config.toml
n_layer = 9
d_model = 256
n_head = 4
n_kv_head = 2
head_dim = 64
d_mlp = 320
vocab_size = 1099
activation = "swiglu"
norm = "rmsnorm"
norm_place = "pre"
norm_eps = 1e-06
positions = "rope"
rope_base = 10000.0
rope_fraction = 1.0
qk_norm = false
attn_scale = 0.125
bias = "qkv"
tie_embeddings = true
parallel_block = false
init = "uniform"
init_std_qkv = 0.0427
init_std_o = 0.0101
init_std_up = 0.0427
init_std_down = 0.009
optimizer = "adamw"
lr = 0.0011
lr_mult_up = 0.738
beta1 = 0.9
beta2 = 0.99
lr_head = 0.00624
grad_clip = 1.0
warmup_steps = 369
schedule = "wsd"
decay_fraction = 0.877
decay_shape = "linear"
final_lr_fraction = 0.1
batch_tokens = [16384, 32768, 49152]
seq_len = 1024
doc_mask = true
z_loss = 0.0001
train_tokens = 163900000
steps = 5496
dataset = "wikipedia_en"
MLP neurons of a small language model. Each row is named by its layer, matrix (gate and up: input weights) and neuron, and shows model dimensions 0-255. Each number is 128 + 24 x the weight over its row's rms, rounded and kept within 0 to 255. Numbers have three digits each. A neuron's up and down rows have the sign that makes its largest values positive.
After each neuron's rows, "fires on" lists the tokens most often at its 100 highest values on Wikipedia text that the model never trained on.

L6.gate53:145171123138171083149169111141122129130130138121103137126098161146152093125115163136127137159101125121091119135139093150122125129175137120160149134118118115124149102121140131123134105080121093123129145130123101128107174150139112087135163127117112147114129116119144123151100103121111139123146119129097129069135119153127122136163128113145158090113120141137135121111146091147122148181146140085165165167143114113108097173152104084076118143155113119168132089114123136152120175117139142136117143143099103116108156124150142158085149139147120150159140156073097105127125141166120121155172162131120147055115097115139115107097149177117113155120157196137136180124133143119147098105157086084127128090139111128124111150141140074115077122157111114132094121118062120146119144107157114
L6.up53:115149139168144074131106120137127104129098137141133161109138111114138139181146150086131146143121104105165087127174144113137112082134099139105142098112111116115103114115130144134100122086138119144125093131158107121126134131122131106143122112139141147166155161144134118109154162151125143132119137129115095119155084105145155157120113113097178091121143150133094159098161141144154147116097087147161135129148097097119107135120106168154081120137130127138096108108131153105142142111095107104146090149126142125108138183114165188155131095142089159155127167153136133122154159176084119113161121160094091130077129159072156090157151130128098133093137109143136163115127134129148141084127112130144119073116151111095159161087111099074119114119113149106157158092108095124123116138109118
fires on: "al", "7", "c", "ar", "ot"

L4.gate128:180117141068097115125124147164140147075102112117128087110138111151135083128153132119172135168091141129133140122140101116120135109156092093122128088154102145084112103109123130169111136139108105139134151100153141125090109176145115088148137119093066170083118167097132116146125136117109128079120120085155132118103149097171143092176138153117149109155132119109120111148148114158094136133155131105146160108110129152151100139093111077131142130142120130150137136105103132122154117134166127118103114108072093125138156117119139159165172140098091185133110139132129155125135130131129108164151116092106169121121158115084144151104128104085114138157157186114117162115147124123169117142136164102134133120130123138103127100129114119124147131121112126140130126161109165137111103182163127
L4.up128:130113148120093160158139145128164073112127102087125143137133115118134123123102103159113137112141141142161197099133117113110122113136120141121111113156130150127140144096077155131141082120078163158128141143124162150134112093087136111102119123113156144080125153096169133120147105115133141111143146116127127137102134127148182134096152171160144118165158137120136118133090147160081158118177139145106104089157113113164130109130120120129148140118134129090122132110132120115134111161132161142093127112116136134100147074059086172115150136127145134132140149156117186138117115128127090171152141112098131104167157112118142143105125107094108129160179142148129111133118098134122114072185154126083111089112116149108101122125140176132147127121184186092134119137116109127159120120145142
fires on: "n", "nd", "ow", "ack", "is", "orn"

L6.gate130:151155149138137094134134135111133126100166151127145097137122093099142124115124188094129159137137142128140083133167174123135131114112123169097104091166100097148142140098140155133137183149164132101113102121108161117186117117124124152131110119163117109136132121124144155158099091112112140105123108124179069073097139099144090127131145128095145116114148112116133094138135099138169130153106145082128161087146095110143086144117117109110113165119117101106154132093092146118170086126097127121085123131135143141119106130144156147139132173116142158118134111098151132106131123121148158168128138113115125117099131108128115146123146146079120131134168177116112140097153151176122131113145100156100149136125188119101089122178172165100163125130123139129126149179146164132178121136118124
L6.up130:105121103113146126130124077109170106131124118127137139135131144080092153120150139102098132140153160141104146153167125130151121120125132156116084121132108106160181124113145143113149157098093117094115139113099131143129071157108135095108128110126116131120150144121122099161178140136126170131121071142138145141074195131141153169135148150131113115162118092075094145142132169144125118104129141156140117117145119157108129075095103130163174142146121072150154145101128112119122152146105114097106119121109122112125127115190137099140121133102138109109107123150147106163161143113100099112133125113143113130119110131116093113164116142128134121076107122168131132129072088126113151108192156103146105154142135116116131161113115135151117146121148080132142167128159098117081109177069119
fires on: "ing", "ial", "e", "ed", "S"

L4.gate16:168112137134131140117133121117139107107135180147128142110132103085173115100125175114115132114159170140142139148160104143113170106173146113096102115139116115149108134182159108123143164110140104156098165114133135122070106136133143134128081145079099135109102090112111057077124097130111138091117160145160108115145157156167120148078152149124133138118130133112101139135122133137108153155142104164101116090143149118166102105084109158133157153103077150156137131179111116126102116121098114130141110127115137083113136094133168132101152102117171150132154152158146131135114142144121073120153132109130151114118128113131121145137106170160087166079114108138125134117106132100098108128128128131133140130123109159108143130117091128176174136132110150152139102109102117110121158187085131
L4.up16:164093094121147136108148127121133114151142128130154166142101138157160091101121122150133121172134156117130130129101097167144155131140105151114138135085169134118130104143122089182142116126132125115140105143094137169097101155153151132114104162203117074119167136145153143075146092131127118166114140132175139134143148113136162120106143118128138147130091129135157112100120129155153167131143147098131076110169122167115162118097159132119131115135151066135100152119097084067102133161120117125103122089149141098126135117172149130136138096142170140132129095137160136114121158119109151096123134117114160109154118140101114085128091110150132116117152145137111089167115078137122158129165188149148127128113149127110134105109138152103143165123141119148147078168153106151159110125151150
fires on: "ed", "e", "ok", "on", "ated"

L4.gate144:142158111088169087118102129087084159104137121166111087097142115135158102149120125113155115131141165171089108175170159114137145119162125122165163103119096127110112127114119102183140111144143097069143078121101118143109129139085126102145138111097114127104122130134104158112120126125122149134132125149116139151127153143146114109134099139101129133106115128135086141145141132113117097124123127095136156143106116097127126172113100108104111096135131142138169136117124081121136176113141150112109089101113169163127138139162151128089096156124097124087149089163108112135195154144097190134119131131122105110107115109151166114147183156110157121153147153150136107131126153127132127134095129128104175114135171139128121092174145116123131078151141137123097119134141156113169091173098098
L4.up144:137139108121180106120095120093076126183127133117147105158146136139125107126109125065134178093150143135144144113127158129116111140170139143118130091117101103136133127117172102150112126176163135117155122127119121180147108160087119086146149114112157131140095144151136146114149145090114113125084101121114153116113115183126138089111116111134109160066133139146147146138092068108112115079106132091087110150133106163116083107129151129170121118142129127161093107155178129132149120122127147167112130113117131152138086147146157108116128127139093096098122144161073132131114127138095133149077122135134155170125140147098148144105159140140169158144095143150163149164094146108137115119160070121143131129116097129155135162152121127132114107104130137127097104131139141118126104110086092
fires on: " le", ",", " de", "el", "ational", " Le"

L4.gate238:104140113174182166116124082116146107110114127178180119160131087080144136146129151115145146185119139153119099097121152142122082104142141155113100186101148166125147097119078107149138127106136140120081169102107111124158084127123111135124161173150094126153157153158105107135125145167131117177099126122104095109099134129129123182139183104110121118114112124158093140105132124133079116135146096126120137141117084151152112142134149153137155129124099089126152092070093119145135146110146142174134106120123158097143108119148115095109094090169161149115109142117146114136129157125086137125143139120136131127157103159091136132119102125136154138094118097126106119108122155147138159117160125133133158085144128132129106088124127174170137125140117130116123134128103103160115127088158110
L4.up238:129137138107139131116132094104138130144161147161165111099130147107111140090127109190139105098138178140092170126149157107144127091100097153143138114103115143136107094157152110111096142180132127145103125129147130148154104153125122124090116115146136091156110181137063138135116115123103140108115136110108114124118160068159117121118108158142116122160196117165120086096128138117144090122148125159112116111138105117139076142098113085137146143150104134094146126118114150152127108067122128132143103123151135151150147111139133126100168135116135088119129141131107143091122093120100132134155059119129097135127131109121129168112096150155126108149103125110109146124172107128144124142116101179112084153126108132098129152106142133153103130091217131138152156118115093175138083129116115
fires on: "w", "and", "o", "in", "ign"

L4.gate188:109089153179150153098143109135115111143141119135149126120173094115168124109141115124091123174156124062140161124146092120143140095154151134135122148100161112158136141158146118166103126054113098126109138127116134088100139151101105089139116122126096114100087107141138146146126125116134134114089144176137095121108115102130133144134118106111156146129096049118093138167083109109125123178138142149126138140096120162158144119082134112118170083107131111110103127114134168124119172137111126143117095142123156160133137138165107124092118098155128144141143117135100120149165147112090134097138088138073146148158116110126092139144087137109100100128142119101104171159101120141129135114130155113093135131160153116128091131047127135138128149134109149102166102125118099125149127151121141
L4.up188:125136163109134136159126134092150141138080109168157121121095165139130129121143123108139109158141109117132144170149112182117154130097122156153154138148132192141089121166143115177137148162104119099090108142101134069128102142181115127106138166144108122148126049145120140076120135117160152141144109121170118111151112116148099130163101155132124159151153096146092137178123117126124103089154116099139124146124137107075139130132126133157125138074179092134130130098133157070093157158100107133112127149107126112158102119139122134139151113145143111122116105124124137126125152126118092113114121144089173115125104164151188093112148128084131112103135101104132119111145132123080123112128123089109140112107123131119098149121091113089130137127126173153101131135158094102094111164135133
fires on: " l", "ated", "ed", " n", " d"

L4.gate71:143162152135139120125108142143128118159140123136103130123132117106130134081147144116140106136175103161104122122121145113109113132133146146141128140113103147141113177145155137150168104129184150128089149123151128106126082148110082134154157145138091144142146097122100141119107171117117138150116107197129135109118144086137104112110120160114123087132125128117137123103132078139092125132161101098152113144120118115173113166090150133101125123119139151097156127148181156176108146116111093090106126097110139166127126141134120090124186170074152135119134117109151103106171152134169096137113095110094128089095106114088085114147115116090150140139121119158137112145129083135115105127102130134106111130123086107157116108129098125072124110138175136123068188149170140103146137111171130
L4.up71:098077126083151115101090113097149128121139094119115151180131121134115083086106117131152124142136090171101117162101101148124099110138100111104150155126099154130129136146086128133140106128123123095136153104149143151109074121137107129115138131132124096103102088103156149125154119128093101113094103169132138121126180151108166108103105123133127081149118121099177138149113117142103153069147113153138135084127158117163148126099106153106173120128099114089134121123137072109091142151143111122118126129136143137120156138088135127103156155154094106100155129117138147142151141174102157127124166111128165115145171133115145129162097104147180147119126112131102104150122145138101114121148135173109138168146146153090153143140056120091155138090139151113172162138156128128150100125148112
fires on: " /", "S", " S", "e", "h"

L4.gate41:149144153195101113157105090108113109094047141168154104127169128074163134086102153121105137119123148128156157102160088129149142142146142109135109135110152100080085167107117122122147109140140122093137142110108133139108114088109119091136115142131124091125157118134129154151146110161135116184148182132146136153139168161106139146123124122129127142124121127121098109139171124167096119134129156124133138127099138102139121123121145119129149145130116123130139102132111138148147158153125086158140127110115129112105134150109173115146156125096127164103143130097108137105152136113137143166103128077136160136141127158128075102124104155176141128113076118149152098122104159149173149122118172149128129124147158146099101085139112119137088115174136117183096132117092174167123177123121114
L4.up41:121121131157135115151147140113129113154141143131105160128131143149175140115084142132099170132129159123133178110146150154161139136112149093120135134112125141128135129148156126127145148106101131121126156102128136168054134133140137131118115118167140116131107105164138153126170141114119123075141101155162132131124127146118117135130134111104114143107159117156139137109158098178109147134142139124126118079138094087147174097099154080096135121114083106124083132123138151178136187082124125136126152094156105102094150130093137154125119087106152137104142100103129100161152110123123115128073146125175128133132129087124136129116149152119087162141129148144120108132147138074129151094198138162093126192117163138155135129111140129087129120127142134183167142138179093127140170161126163
fires on: " as", "al", " from", "ed", "ear", "ill"

L4.gate171:144126155151108160151104097132113141129115084154111114128124093132128116153111140173122098097093121162121150113163079112147177139131169136150117135118140135136131111166113172148130143150116107111119111108150146135151127109131134119122092157156150078119156100114150100085076129179135144132142155100158107169114101135167155125148137105079145100078146119128156162151121121123143129126078099113133119134165102127113140134115133099114130122132081142155132155080106147141132125074166160128151099145130117120105144131127134096124155130131098124120090130128090130108135158121110140095139135096123165150109131134162160144159133156113139108118104170157094127146163145147151157096154187153087121064097129117116128164129155157147147169137133144142154105151167090151088135096151085
L4.up171:151124162137143152123149082112129138124143088116142163117106107123134117165092145172097110130087087156115122152130144173140151111115129135101105118140106172138158127151159117139115091167116132143155061102149153119130142167129116122106095141170132177121119149123165133074131134130120198117104162135122133172094134113141123116104104096119089138142132133068142154129116163124104116095154144125126115137125099129146202173132121125120105125101141108125092129119143111138160160113151103119135123158155139141142144196160120137149117096125175163094139161142140122099127142139093149143103094132117119122145130148119142153163127120123135134144100095143141125148089099165170088178140145120117115086150143110085179135137143172145095131108132124122121097091128121133135141159141137
fires on: "ed", "ment", "ory", "e", "0", " W"

L6.gate296:173142150109137090124139120111112148123136166136178109126101129113109098128132107130153101125107126172110082138133131168129154112156109138139125108115149080107104182112129121138191154124130138125112118154099118104158125128079117129148139158105130120146135087113133111083119097142139149097115153143125153134142131139130105128127123162101131087116082139155133126169108106113133141121115189136151121130116172103152151132125078116138125115157105124152152088091112081125129126123125118092132131174142092152101108165108118128110113153111083160127103098143177111127125168172079136097169145137161123119144080053130103124073150114133148127136155165121102094136128126125150146174133141137124115140096127128135097138136145141141145142103098128090170116089128169145091142092085112
L6.up296:123127101101155092122141135122144117147099163115107109126105159125149120159148112103132121124124079125115143157141146149166128182167121126090156110119144140163109143116169167120104109125158143125129134155120135144118150096133106134122117141150120195074131158132123100134140089129109161097144113118081108105158172167103144132126127144126121082125117167127113107169112110171185130137114142149141128109121141118108130120107113134113075103165129109152112138116137112157125126131100122135118147167146095107136131154115118139169137105096096146079107130142120148130114144194121186127133168132129105115153157119109162128093151128160150126136110183102094115078141119122128110158090094186133105101121126169152120135126090133120110124123102160150185075115153106148167146163143095
fires on: " de", " He", " Le", " Re"

L4.gate297:149117155163113106093161121141109085153122109127145117162110080117137113147124146126165155103151099112166120072160121125166133147140175153120138162089107122143126084136109131135079162129152112136118126109109132125135135132144103117132114122145104134122151113126118133146116115121088166094160142164124130159098131120102160103135125070106139158146096093094126134147113122127130130113146139134117131103177138102160139158119168144141113142136088142122101127131075086150143121107098157145096108102122140139166175138111138115160130119095115165096100106176108128125137131157144133114138124126137124130128182116092150159153125081132058083154113149157128113143138150094083159114134184129086114127098137132103160183140145114181108104144112108165081099122157126147130150137123134
L4.up297:150153130114088114154078084164126119126094113100144164121164141179117141133126127124118141130136152091118123081137093128139158119156135161116114137087104120130132152148160150115090126120155115099153150123093155103140090116132132167129165132142156118103097143116071138130147127160130148129085140183161139100097087094115122132123104098120114166135097099125095139152129147154094115143109117105137184115118089155103113124119139130154156169162150134109123124101135159092111165107104136119127130111112149138101138130094101120139160117134150131094098082132134134124160142131119103130086150069143160129129115136156125141102112160120137100120144161194111141130072140128146131155147148163123172106128161122120099117124152135102097133200094140174095151118156110135112154143157105
fires on: "ed"